MLP neurons of a small language model. Each row is named by its layer, matrix (gate and up: input weights) and neuron, and shows model dimensions 0-127. Each number is 128 + 24 x the weight over its row's rms, rounded and kept within 0 to 255. Numbers have three digits each. A neuron's up and down rows have the sign that makes its largest values positive.
After each neuron's rows, "fires on" lists the tokens most often at its 100 highest values on Wikipedia text that the model never trained on; "fires in" lists the words (lower case) most often at its 100 highest values on Wikipedia text that the model never trained on.

L13.gate261:111099144169137112141129160135110135079138109112132104146110102168115113117110099115145124106135085127166109184109113153107111149154164124127153145161102123155155118108161121127125184168157133113110148084106101120123138137133121133159134102144128155139157145137165133135170163144141143132156114122122087133130143155087099140109144202125123112138104097125092136112068095067120099126133
L13.up261:153197141107119138079117121149126114104154126150178148133176141097120154131141131142136135122093107159135138084116120153144122106154109130159133121140118146096156112157147129129110109088120112126113129133149168125148152147133161140123121107104051101104131143111113112105097169138080106116144162099111145108100089134148118121087129108126099131082081121166115161125139125113144148140094
fires on: " a"
fires in: "a"

L8.gate82:099119160123146148139111134089112150140120170131128139157139142096138127090149152203108107138122134083155148128146127133146115151117119114125122114136138125110122148141160089078138160100147138125137121103098114111150138106127138081139111129123113119145150167112148115107114121121184168157094170118133157134099154203125115110111077143141121125095134116174111153144145132170117141124147
L8.up82:156139117109106164078121105147144125136172156122138127112150139166122157113093115156164156108118133106152125121139177126122091112110150141083162089190117141172090115094123128154110165118104177128133109099133123113084125103092128125130133108120119064128127116106144099146159105129133112139181083103157111138140130115164142158118118139104120102141117133143152140077148154122116132108116
fires on: " and", "ult", "ent"
fires in: "and", "culture", "incumbent"

L13.gate269:133148104095103169144137163136115191132121204094137130121111126140141123111158130100109098118110127161088123124159123135140144138094150128123118123127120111109101134149120112146176172120138169107106187114132118110076135135125128107148148098162133165110116127097116155180096122173109104124128128133118160108145118126148105131178129155104107111162150122127102141132083120100094120155170
L13.up269:139127114138178158119119080137149139114166114163122073117157094157114110177134116139099093149145152090138142121157124161147143125141106116128154160112102132107109131128178100103114142153116115135149122115113153153162175099118086110121170126105143121133099110118175139120130142117154153067092142190105113115127119138101105146107139138112096134106151130116139150194151139140095140134114
fires on: " was", " g", " became", "'s"
fires in: "was", "became", "s"

L7.gate82:144135145150151120163129154093093099104123163136110175155094079134123160141152141179133100112105131075124121149133138145130148113164137115118145124157143101167140121160142140144119138145101121142177117137110090166125126120146106147149107119111140159163143194129130118140154092118153167109115161088114164141148128116134162119117127117089157108070133147151141116100148129115124184115122
L7.up82:152129192142158113129075181111147141147198131163133132088158141169135176139138128163156124145183135119124107168155105129137139146100147099143139118150106117090148110108102147160139179148127147147128143093131106149153131159147129108105112127122134110140123118118137100087109143153129109147091090153143103134112089157109095170167136150123131144112153111116133107155143164166119155105142
fires on: " by", " with"
fires in: "by", "with"

L4.gate210:085132133200130131081142165118101131103076118143130128160140116115133139098129138148138135174120093141119092148090131103137133138100137128161130161113143147112118148186159156134157121126107148092114123149136103113135136133126143142121116153151097185150154195150134141104121122118066131142164155129166117130091117142077079123096142150103133117105153142129101148111073148112113157105094
L4.up210:134127133158165116058169131122096160121101134088105104119140108119122140093097135134137133143104102150070129135111124119087110141119127119113139134127122149121112118165143132102160128096089152089102086151086101097182103137107134108154121136128105163155160158141118119100128124090109119133145149136134141125123151147095072169090155167127133139121155167132118151101084128103095161098143
fires on: " of", " off", " within", " main", " during", " following"
fires in: "of", "within", "off", "during", "following", "main"

L13.gate104:090125136085148162118083119099103098094101123112119163138137104143088108128150124129131110148112118115152112136112137127079126109115124163121122148097119173128185134137089126134126146129142153107106089130139096134139136146090126138093133171152119127117149119138124085138173103104086165170136126129099149116100156129129137137122084111106171100150075138127099125160122120117147142166106
L13.up104:136125130093145095127123125102148120105149149150139149159141114118140123090095146072137097137163127110153138139083091144098117097099121091140169117112122140119115092150150147136083123119117150110120089155143131114122130131129133123091153133118115133126151192154164113057140080125061117166131166176131085121125141130118152139093086101158133109128105160122098123148120112150130112104098
fires on: " a", " f", "ately", "ly", " than"
fires in: "a", "approximately", "than", "find"

L12.gate123:103142165156145162087154101125133137135203162130098132183148127090109107113142128110099126110112078142134187117127172127115170100083158112172153142147152129124124091131158126118159111125165102117170120143119124107146112106145145074147144143127144131133155110113115090126107090149162140143122170158109099112118138116128139146105143091151179144098113150159140150120149148125126113103112
L12.up123:123133138085071177109127134146142120140134143136157126171066128100151076107117115100109123111103156153121137101166129152110132128145158156119132118142096109150096140104103116133209154122144135097139097141112155142143141113118143110095175164175111132133145115146121137175087125147117154150118104139113134154115143207146129116152137153132142124091112161095174129130141119128118116116114
fires on: " and"
fires in: "and"

L8.gate355:149098159134149166107135126140161155133141204139145089152104086091104131101122109138110158140127131081139124116157151128113142127124118095132102162133161147140119128149131115119086141124158101121168141174155148109160089106148152109084156089109179136077122121152164111151132115150177136142139118128086121108157154132144101107131139122107154122129114087132119196132130124114077134119119
L8.up355:117195115135070111093132134145112103097113128149112134159146103115135105104138097109109103158152131148137140109145144163129124122125136118094152140148137142124090128111187144126097109139128133132174164110129130165129148119091119117103138098171131111127137197130172155090112125120050170126140116148125157168115142142126120105134108126101109144143076136127145132147150138121133140154123
fires on: " and", "n", "N", "I", " or"
fires in: "and", "now", "or"

L6.gate0:133143188161124116135101109114170140119142155177197097160118127146141134132142101160112105093116145157094143096105129123124091135142131099119144156114141115192116082108117123131110098116090155133149168148085122116145116137134122119143117129086095112167081104111111100128124134121150088141142123133105082178123131143092117085129101140092157136123103121147127135120157104127127150071133
L6.up0:136113131145140113103123107145136139149124141133137193095168137114160131119132095089170130100086116142121118136081166146146090178117103139112071110111129153089091138128178156126129155128164112127087102109146143134080131093101109119143110132115129095151123157082117116128161107120109133176122109107131145086094083135104107087105114130164114115153130145115134123110143143108123192161153
fires on: " would", " did", "ed", " could", "ided", "lected"
fires in: "would", "did", "started", "could"

L8.gate104:123142165177100160130183089135099145116145120113092122135085160120139133111111094139128138136106078088108055119115171106132151144124105143116123139088122138095156163149123165126124127148123137136112121158130131203107135126139140113136112140161128151128124121158151140132110135141167113218145130108124111139075128103109126152163149130095101100130149111163140133113113144078130146129134
L8.up104:071121148129131148101107075139163130108123138128157143105145156124120110092120131123100086106160130109127092162166137112147128122109147115129147146136118110098134155128135129094143096149099091139141138106093154140103116085112100113121137117130168131157143130146119166143102153122136085125149097094085170133108081136089160104121136124076145115094093136101157184136127154116111130101154
fires on: " and", "ural", "in", "w", "ind"
fires in: "and", "cultural"

L12.gate239:078124136180134166105116160114120170112110127125126116110122111124100120146168112115141129136087130138122149123131122119128145108137147138151131155091120160122081164166134151130131154120104158131178145164107121151127105167155142120101132124143120127163111116112118094132122123140133145169147195105153146087145133149132129120143164144115140081134103086093116162081111180104167126119139
L12.up239:141116108133118120124092140192135147112099090091095110137117120142135094138116142147097118169114133153088190175103100140104158115088160129128167126123099176126110109099118116133079168136124129130125137099117121128151125139112105096116122138123166137110125132124107119114122122103144159125168149147115105113118103144107157143186148102152116132113106120152138102133119113132129089120136
fires on: " was", " as", " became", " is"
fires in: "was", "as", "became", "is"

L13.gate307:130121133109132148129133151118130123128153145126114149130080125105116131120092164128110152122160129150091110099107065093097085122114124075150151193113125117125149150105130075123163187145120121111135115112106131139105136131115118118101135158146123144142082105133140140132210091199151110081132155155114114110110114125125168142118163132107124125134105138097111149162130147096080099086145
L13.up307:077162124122151105100124133140139147143168155080100152089129077176131124121175141126131128098126133149143159118138138120158155098139090163125178129172149101103118105140123129151133132158131158108140083148123089119077125097104138106090128162163149093102126156111122171136132151088117148098148183149130111108122116119119115145168091114123125080150132140098121152137153147112134098157120
fires on: " was", " have", " not", " has", " also", " became"
fires in: "was", "have", "has", "also", "became", "not"

L12.gate205:128118088164138125128087117121117159115112141086124070087129142113096148063142117126142130133098142129127146142090121159079159156141174157130179128138166122126132121080135109138150136154131137134109191150115170097113150108102104163135137132152108115121193087140111154137142125107077119138153130120101152130124181122147094128111094143145133153124107123124089130124097143111146110146155
L12.up205:176147127128140128153122116135122109110148127125110121111116120177124208139125108170139160139120098152141116147162150099114131145102139105161148138128113147132125145100129120130117143125132138133117143152179104120138127156170127103116116135116132144107117188129101116096096114137119094121103081104140084078124122123084143124115175135124117079111126139148140095088140134085146145159125
fires on: " A", "In", " In", " in", "ia", "e"
fires in: "in", "a", "according", "via", "by"

L6.gate133:090154145142146135132118132119091121127113108123154088127123062151132124127097128137108104130148098122154156119138113151122087136114149133150133136092129144122077132146084112142141153075119096111117114122099098112156126095184142123114124134126106119108128162130181153155109142097093101124123141127172112120128099138116078142084102119092158090189189114160096156123104114118154104099129
L6.up133:168111130107122128125125151108141120172112143119097149155140102133142131106124150106149154122099152136155085110093064105115129123122085128147120133089146142145140113086124141144115122114133107114119110142154095116185137117149130139097116099145116169137100122113128146087113143153101146125162133107087118084112102168052118156143132141112121161103109138102116149096124135107161147167125
fires on: " of", "U", "r", "m"
fires in: "of"

L6.gate201:137084172174138139161164172135150133109151115148131139158106170129128131131117125102110173090135118111168135152085095095133140111137108106109170165077099134110125114128139103136107119128173088157121169121155140167094116134111143130138109107154137184134151155130140084105173114153139135147124150138140175083116126128121121147126148111145121139128115132097126117157141174142117109137118
L6.up201:113117165079106178077137161123131135131105125142127132158117151140157099125146133124128101136127117118144105112155090144096090100118155096122131116123155159108145135140108180175091134095107114123165143138133135100130152126121184074103132123173142128101105174119124140105090110123096122112134140110115119113144105109111105168128132126102136118112118108145135142122094136101123194119149
fires on: " of"
fires in: "of"

L4.gate170:093119120177118141138103112097146157151127193159171135168105126119164140124088152090113060171136104152128137096123104115130125120145153140134132124131137142140133112139111197151140136139098118121112080132116173101106149130116117107121084139111114124143166151092116096103125109119086157115120151163099088111113108137124128086124096115119129149072142163152163156121139149129135142142137
L4.up170:105125150111115109143104100112155167160164212128109138159138145117142117147084096102112097119129140120110151095106081151137122173130131098135124123124142118155155092127111137156169145168110147138119099130106152134111126130127113132132113138117106128155157131121128093127100109121113135117126141159109085070124113118100105072130145084107071165108136138100132147188105065134153132125119
fires on: " would", "ly", " may", " to", " not", " could"
fires in: "would", "may", "to", "not", "could"

L8.gate135:113127175113089094093130139157100133131142138149138108163132132062112091124092120099145081086125170112078099137144149119097126127133136117096136120163148135154154120097123170135123146150131109124138103142175147113108112073096125090146110163128137154127138109136118128163140073130105170125151142165137157119188109113115146137116117167111100133092130112147144122147127105142157167162082
L8.up135:082186162119144101102161119143124109097149096203115159134130162101131138130132108123138118114104135123128113134136152123115139121105131155123127091092144110118124109111087126132131113155141090121082126194144115118080078101126151113125111142113110170122130106162105141077111067153151132175155101101130175123126106160143119094116127139116143126116092115175123163125121138110128137102176
fires on: " and", "se"
fires in: "and", "course"

L5.gate118:128114087135118136149128134166142140100119095112150148124149148111113095163116096160129129085068113142128137134130117133140114133130136141142147174146094172146075173114116107088081126132192112125132133158099112118133165127114131140143168108150094102096157139127145108081131156139179063155156116155084150108117131119126093155130125109128144095152136137079116112160126135086118133122137
L5.up118:094129121103159145151122142113129127102154075107127100178106129107099111118095123148145126122134119120138120115117092109108144122131164135123145123136152134107095118090111128113122084095064080143104136121187100099105155072140095144145147135121105137121180128108119122086114145106129112152137143141130102154114178103153154174088132079108096144162165126169105131102125144142093125107142
fires on: " December", " January", " August", " May", " July"
fires in: "december", "january", "august", "july", "may"

L9.gate94:138151081144069129110148110110102155138093182155099140156155113149098119131135109116107127114099143138111169159139113098113043133124074187127160127127112130130108120114089117100125107129128086105140128138134114158131140125113122136167108172120154092127090102162135107137148153109133105148088125083126156133128110153121107141150123124115102140146100105147116096112074147085148128086124
L9.up94:107146123126129174108125132147068153130111110118128134164158126132136086130119133135090137094099134110129136124144132089114129142110137148141112092163137163089121130110129115119110125162142110097140113169149086158126095124123151103122140126150156129188134151130112113089164156146127190114091107125103127084120090149114148144170096123134157121118126134087160142154124171162130099095126
fires on: " as", "ard", "re", "ime", "art", "ve"
fires in: "as", "gebhard", "anime", "guard", "theatre"

L12.gate16:135150164181137089107160152156122129071159119118141096127103122106141152155100142132160151127104173129112147140083160136112130143111089103141143148075119190105152146135110142104110128124124131114139155138132125115122149169129124103100109132151113092141125163126107188127132122141135098152133109163096113082143139101133106121128117166148082154134072122124082134134121138162084079132158
L12.up16:142150100168131120147148100126094107087112128169134100115121146123049114122127176126130154136156112115121116101084096134142128155104113133122127147120119096145157121116149136115132098106155154147104142117133145134146177132124146111166103181162144071103141114101092148137135122150138156145127131121078148155140142121121154164109070100128114157136079119136124108146137124106165149171169
fires on: "en", " it", "est", "ed", " stat", "ens"
fires in: "it", "festival", "census", "status", "general", "federal"

L5.gate282:147090125069116100114150110142117132156127123115130089134150159134151126131150149082142154102123178090072102149097129159128101136152105122141115133179105133167121154144114105144132085158122164134093129149134127110118103166103112110131163202149138110109116134120128098137139126179125151125127115120140104156130069109134092128104117086096112111136169124140083134122164092127147140117132
L5.up282:081106137142121113074112127127157145111172149124107121106161107139191146135109208097125167106105166120157078125136111150113154147114147080112132087129097096128105161120135111112136160156119165129130141145089109106160105135112103149110128130148140154109088149139160119160144141130081133141135132110124112130104094106141119164071129117069128184107109155143099127129103143143125125110099
fires on: "otes", "ice", " War", "ade", "ation"
fires in: "war", "police", "votes", "trade", "station"

L12.gate142:097084103125079155159124128115082127153097104133149130112086140079133129123098122179106116142083155117116130126138115111163170102126148144133078121110158147165120129125137117127127100145140131098093108134129126159137099122127150117119091136132122147144166124126181123138147139144112132103089107147073109128111141173088105130082134090139190140097078138171161135137152127142141131126153
L12.up142:133158124154092116096161120150080150091088129135135142120118143098127156091151149156088100127092152135128165126140154084147101141122145114123126129163125164142133111143146151142112136123157126155123117118127120174145097140115132103124092136136126093107127111171110146130120129137114119159120151152122185109182184162115121109149099148161131143145088129119119166108074142143129100105135
fires on: " and"
fires in: "and"

L4.gate121:188147169127161138118118118100131142119139074140159135119095157108114098145149097121162130076145150121121177101115131112115101168143145078106126150128130128156138102152183152089064118133098120120145143146094083135105144086100158140136112122153107145096102134131137156101151158115181157135104115114130119147144116145138145156128083154136141101107121110129166104129144088132115112089111
L4.up121:120143120125107138092122140114091128146114115132081147113098132115115130178138128121130141168139136159113146124136149130175177130144122144146154164085088145101138157172127111120150193165113119111120108139146126134125122125129102082153113146072107153125160165141130110144131112107094147156115108094073132164163121171123122141148090133131168124110135139105138131119136159120124146091134
fires on: " with"
fires in: "with"

L12.gate308:128092135116144155111089105148155141151117103114163173168116134108090142134104102160100085167123129151138132134095141125115069112139147108103105141124146174111148122090108129146172162128157181149131135138166147148114087082142121113109136105134108124106122107108099156108151127094140112117121128170109135159097119123153097141137135131110167121133140087155097147123098105123097083101156
L12.up308:176128129133172090142121134136099097140109129088187162146091144128108073159161133136143155153149138195137107153145104139159125123126118121110164111130158132158139147155145087116136153080159134122129162135135147128126110084132170083093141145100120113170118129158122135136162090086116097135115166129153133117120149097157127145149095090160161098142125119149138112124080097131118156094146
fires on: " was", " were", " is"
fires in: "was", "were", "is"

L9.gate144:114150122135157127144103122135122138108182110112093132151152156099183134104099150099139120126142143150118149151157119137102124164107168163080140102116136140135128140143108140116165126167179111111121136132139168128103149147074117081116162120093133124106098103113166161140117122181114126139119121119118086084127119097146107108123131155146125136099171120113135119129113122136141125135127
L9.up144:096153131107133114153125119186132138124105103125162144115172135154098177095142128124113138129157133154095130087130111113124149148152186103111124106162163129118100130148104123176124130104092102143147095113127169108132112149123129135163122108163189093075135099123138135113135144143120105126111187117105151116131140106132135099145163130095100112098123133112117151156145138106143081103144
fires on: " at", " to", " w"
fires in: "at", "to"

L4.gate142:107158060140202110166110122140142133103101112104169096095152096077123115117098102117095142134129108144134149145143150139140102134110130138153120166086150111112096077177111129131116145097132096083105127150139121112167082126112105098110168141142121095145137169143098142108146145103159115129136139133092116087141124125106113148147165124152110134156158172147101132113100131109112131101148
L4.up142:095128048122139145134124105155126158121125130121159118126130093105114121079071132084122139175142122151129147143146125143111102162126132129157125149111121080121100102157126142089131144095094140113129106139153132119167101124106120117082100157090090086121110188145122168119118153103131117141150122116112138135166118122136105147118120152131121129163167140136109145062111146097108132125128
fires on: " January", " August", " September", " April", " October", " March"
fires in: "january", "august", "september", "april", "october", "march"

L4.gate364:127126088128135129123131097141115122095139116098129132140118138147117129108123059146115111090135149116122121130147148150115143198125143125124130171152108144129060104132113071096084135140117140125168120109116095149110143118151137124107148086133111109125120135151172138094128085115177098166124109122109116103145129111141151152103121086179160135168103120140132120166128117112092163113130
L4.up364:100125111142155122116140083133109165096119104136171122175111135098096113146130135166105124108142127148131126159138066111119133098119156165119139150141130138081068135142082126110115110126106132139153115133114115118120110139126147113126156129093149160112148129142149096121169139103139098157135095136129099166150144123105121146106098110096153109128145144163128152146134117109160135065154
fires on: " July", " August", " June", " April", "my", " September"
fires in: "july", "august", "june", "april", "september", "summer"

L5.gate269:089140162111134116102124122124147079113130129157155134104156126148122138125159107130099160127152101171086132137140147136149136126124132089121097128125129123127137087124121139125171139115115118127116078127141148171103100150088166137089130161089139132157160123129117097146111115134052155186154123120117146180094121147142103168135174159131096133109136143136142127173142096169128167123157
L5.up269:104108141134189152110097137111105117133129108129096106125169117129141165146087150133151155165078104118080120103129134136122164138155117130110118118119148153121165157098143146139143095100107141116105134132131128150101128110099109117069150131158169099145139124122078126149149103122101163176115154137157173181107139122132088149129137126128135161130101151169130139147152140094121145122088
fires on: " second", "th", "ext", "ond", " third"
fires in: "second", "next", "third", "east", "every", "capital"

L9.gate237:122138139160101136152149155115100113111116106109139128172146107149167121150178161143155096109111154111124116112123144150129107189147142146138126106083106126174100138144145158090103128119148109142155141147093124166141172135132131095131105130125084125120153147113144101141113103076088125181168101158111114157123092087118140113130094140108112148111100178116121150141115138112158147134114
L9.up237:116159154135097121161142156134104135142125146143138129139093137111140142149156135176106067136141111133124114167138145134134103156094135130151107118113138137164093144110150125124118143136128095149146143125107111151126183153147169085138132094097076082083159103157122091150132121105121124124132114121113111127146075126156117098144119159113122166149100126134118135134076111093124125109118
fires on: " not", " appear", " may", " resp", " report", "le"
fires in: "not", "may", "able", "reported", "appearance", "appear"

L10.gate303:109140136146127166118119124138114157178163159147115151096106099131102114132139142139127119132109099157130138091120132118088160143085139165146105153158114156143094151129117101157153156114118124142161129140144123159121167119129131127110153127159147090160125199104167154158133135123109097152148117156146116174115106112116118126133127123138165083151102135140082121086122123093121108142146
L10.up303:152147124122102114142147143136096166118100127142121111091110121129149103122159116124126089152090128126116098115084130157164157151140141093122161130127099130123077125178157111131131140100113129134130082119074146140110133124138122113157148115181131100152133131112199165111135153102138109126094172098128143150149119167142147116161145163186152136130119133132122108138145129127139079119164
fires on: " as", " was", " him", " became", " his"
fires in: "was", "as", "him", "became", "his"

L8.gate183:129118150154118108118156094143154156147137132150122194121143135114111124129113124138157107118100114099100116103134136137144101146170103115121131151105122116098204126106149140115130123121126157104144120108151097125086148175074141114162131158131142176147163115126166147138086155120124134112080116127135169114138103146130162106114132140113119133146153125127161169146162130127124118062124
L8.up183:141117150106128119110140130110135158113141113104159140096104156091115156118119101145088150083132127145144119126120145107125172166107138133075140158138078163123135201113153138127141161102130146110118116110139141096088146136121148143121117104116105117125139138131157109124119129153134161168145136051125171189139118136138097067156084176112141143140097135091163108106114131131093110112113
fires on: " and", " first", "arly", "y", "ight", "er"
fires in: "and", "first", "early", "night"

L5.gate358:101158123150133137076099100144118120152157137150186141135130097113083192115135083137150093178130113106163119109132121134135163134130137138125152131146132113108107156128134139134156139133136096138109143169152200156132124132073137093140063115104149140110168146126117092123137125124082128134132125130139070118094098138166136127090082162126109163140107134153128158116134146102133128147152
L5.up358:094113161163144149110094104102118144131116127148151119140119119138149158126137123105136105113137150146145080140067113150150113122126110084120157119127144135107100107109137108090129165131117106145124177156127145146155142082150087125162112101091147118158100112120134118120135131135134129134174117113119127130093139113137181121073097152163115141135109083154115107070152153139140088127107
fires on: " A", " However", " one", " each", "ach", "ther"
fires in: "one", "however", "each", "a", "other", "according"

L5.gate60:145145155115100131123138118117140158137098134116140187153125090146101145122146105123163120154160137111152148128116067140107111143112153155118105102083131168106151102142128102116143153146108119113131153089132167146119132092124120154139092118089100127155141161114132131126138110115060125112102096142112122177106103158148107114072088111127109124116091140117076158085140134145141152138138
L5.up60:139174110148114148092146147127136152152139135112124164139145084134092131140137109101186151130141157102140090122105129146121115131119135125096089163143112125131108127166111088157148127143091114132146136126145150156125112139128074113133138130104108115150115144102165129130146102135086153135116077116093091157148114140154153091064083152112133102128119136129125171095138115132138105138130
fires on: "A", " A"
fires in: "a", "after", "according", "as", "awards"

L7.gate221:125171225194137141126170110091131140150161106150146128122108115127143109135131145098162114129166121132099118099182085114126126121102127096110130148153146140132116118115110168172111134099138118149115171165097095180132108160121088071156107135156128135104115152107157176143130129137141163113103126137154154103124121128111119107116089106102153111132123121134146103133127119154174121149134
L7.up221:121137108118112146129135125125132105114141162107118173101140140123148134111110148144188130148136150113145084087136118105131089124106149122134116140126109127120114092134134140154078067145154093106137177145130146164144079134135143151131080095145130150106122142102112137118137117110152123081088112095137162093072168124161118137145116150089123156139168144146133118135127107140152149147129
fires on: " of", " pr", "v", " inv"
fires in: "of", "involving", "prison"

L8.gate0:163123141062142116127160164127160152131116144170133100171128119124110118147109138111176123099128143140131127082131145138156113122096119162078124155135111130101124171088147107140150139104135188131155188091132140130158131126079128136100127116121105156189122138103158120120132056136094158119138138128105098118104121105124142120131180123129147124147138101143142149138139123180101156145121
L8.up0:126172138154159117150111128138130123141146120124173110112144160090092093150127131171139126120149079116120166150131116112103150187097152082098125126113146114147122117156099144133114157146118124112174133148069116117161109148124102136140114130145155125099130113155125096110129135105113091128100159090121088132087165164120132138150141117120128118080114108117126122140116128139119111097115
fires on: " with", " on", "ed", " against", "ated", "s"
fires in: "with", "on", "against", "defeated", "tells"

L10.gate255:132113108167140130157163092113118155149116125108126121122083089145120112127111096140128133097124130130133143148162120117134128118166144129174124124122128149147122133145134124143107180111133154099155119089105122179164076139194126125124151113102133126145131159188148147113150119166168130120123130122127142156098153127121116147148111161165128139132105072110130137127097080072113063118122
L10.up255:174145163143116077128134108122178131139148122114124142131131099155160084131160091126113141124110128112123111123161103185096141129154122120142157144096097125125140122145154157128107140117144159138151095103092103112137121117147135119107117083116150129133164089178132117158107075107145118094149123096105142138133081125147076152172136133147166128132113132113087146141111134099140120071148
fires on: " a", " was", " is", " an", " also"
fires in: "a", "was", "is", "an", "also"

L13.gate116:096154080137137093112114136117156142090129136140104102134143151128163114153087132124152092139114136153047114126153102119128125162121162145133119096134099133141075119154108093088114130132118159091173105144116088148175124107109143124123160115128152115118105152141129140114141126129134121162146149149145105162125165117130164157087172164137171076149154147147106127121104148145087150126158
L13.up116:102113128127135102139129134106118127114126108104126136112186129125131158155123111092148135134105170148114128136127079095185126122148087106147130090134159142136122100135128125139103172114121152105138116128135115121191159109143135133143133077135159107120123123110142164118132155151101107139134187134138098159153152134136142130087141164152178111167141130143094111087127158143136111135130
fires on: " at", "ul", "t", " At"
fires in: "at"

L4.gate362:130106097138125126133162137146116147127139110116101133158098154132145093117162193109116135121145170154134144110124167134115150106121116118148158115143086135138121168196120133112074157157127129136121147138143112163112172136103120104110098111156181162119105117136157130109110150120137172141180149122097179127156099154097111140169107103122122148138148168107137127131108106151164139172107
L4.up362:110115102134124112126147123141107143140148125134119149148116168125134064113178194097110137133150143170116147146122117120147150112118140099124146116134105119130146181207124148109084154146151124142112160152133103139109173161127137087131101115155188122104118095128131132098100130122127168120168180136101161129152133163104111124158129113155133133098139165132147144135128157148160141167135
fires on: " of", " conf", "un", "ific", "D"
fires in: "of"

L5.gate351:160073154125129133126165109099119122163146139116067136139136143160157105140147175156110127120132128136108131117114154094134137175147108122084176145128117116132134110092128117108147082124143177134116142123136108109099108105145131169158085109141115149107145174154185121173126120173120108122163156132127120148157141115129132108085146132119128096156151128141083136146081075127125127146118
L5.up351:113139126166174137156156166128142200116155153128115135121109113122191138106123163129123094146136130154157065132116107131100119140131127152126155136141130128148107125095093130147143078114140097123131128166132115117132131143153138157082091149143101171142139141144128099133143149147087092128148137124176146095138131111117086170131150098102161154134153144157103070118105109139160136077083
fires on: " of", "c"
fires in: "of", "francisco"

L10.gate25:094120128116127121130128125128131109114188108126162147135082138121107132138115119153097104100136146144153145125110131115162127133119094160184133147114099117104179097144136125142142128127099150131130167103137135132126114171144131088070107140164166082117126126155103156142140180120127136170172155134125105104127124143161127114143159132122088134121083162155111133137099148124125139084161
L10.up25:167117145170139115116122126109126143146146120138063174125097136129120121140143153123142102111120147120147111089138134143165133127101147118129108130131170120142142147094140130100147162111105111126148132152100151106122152092087100103115157140111157064145121136129101112109149087127143134127107135120097134117132063116132127102099139146165062098131148123156152098165088096125131124065083
fires on: " United", "est", "I", "en", "at"
fires in: "united", "festival", "fifa"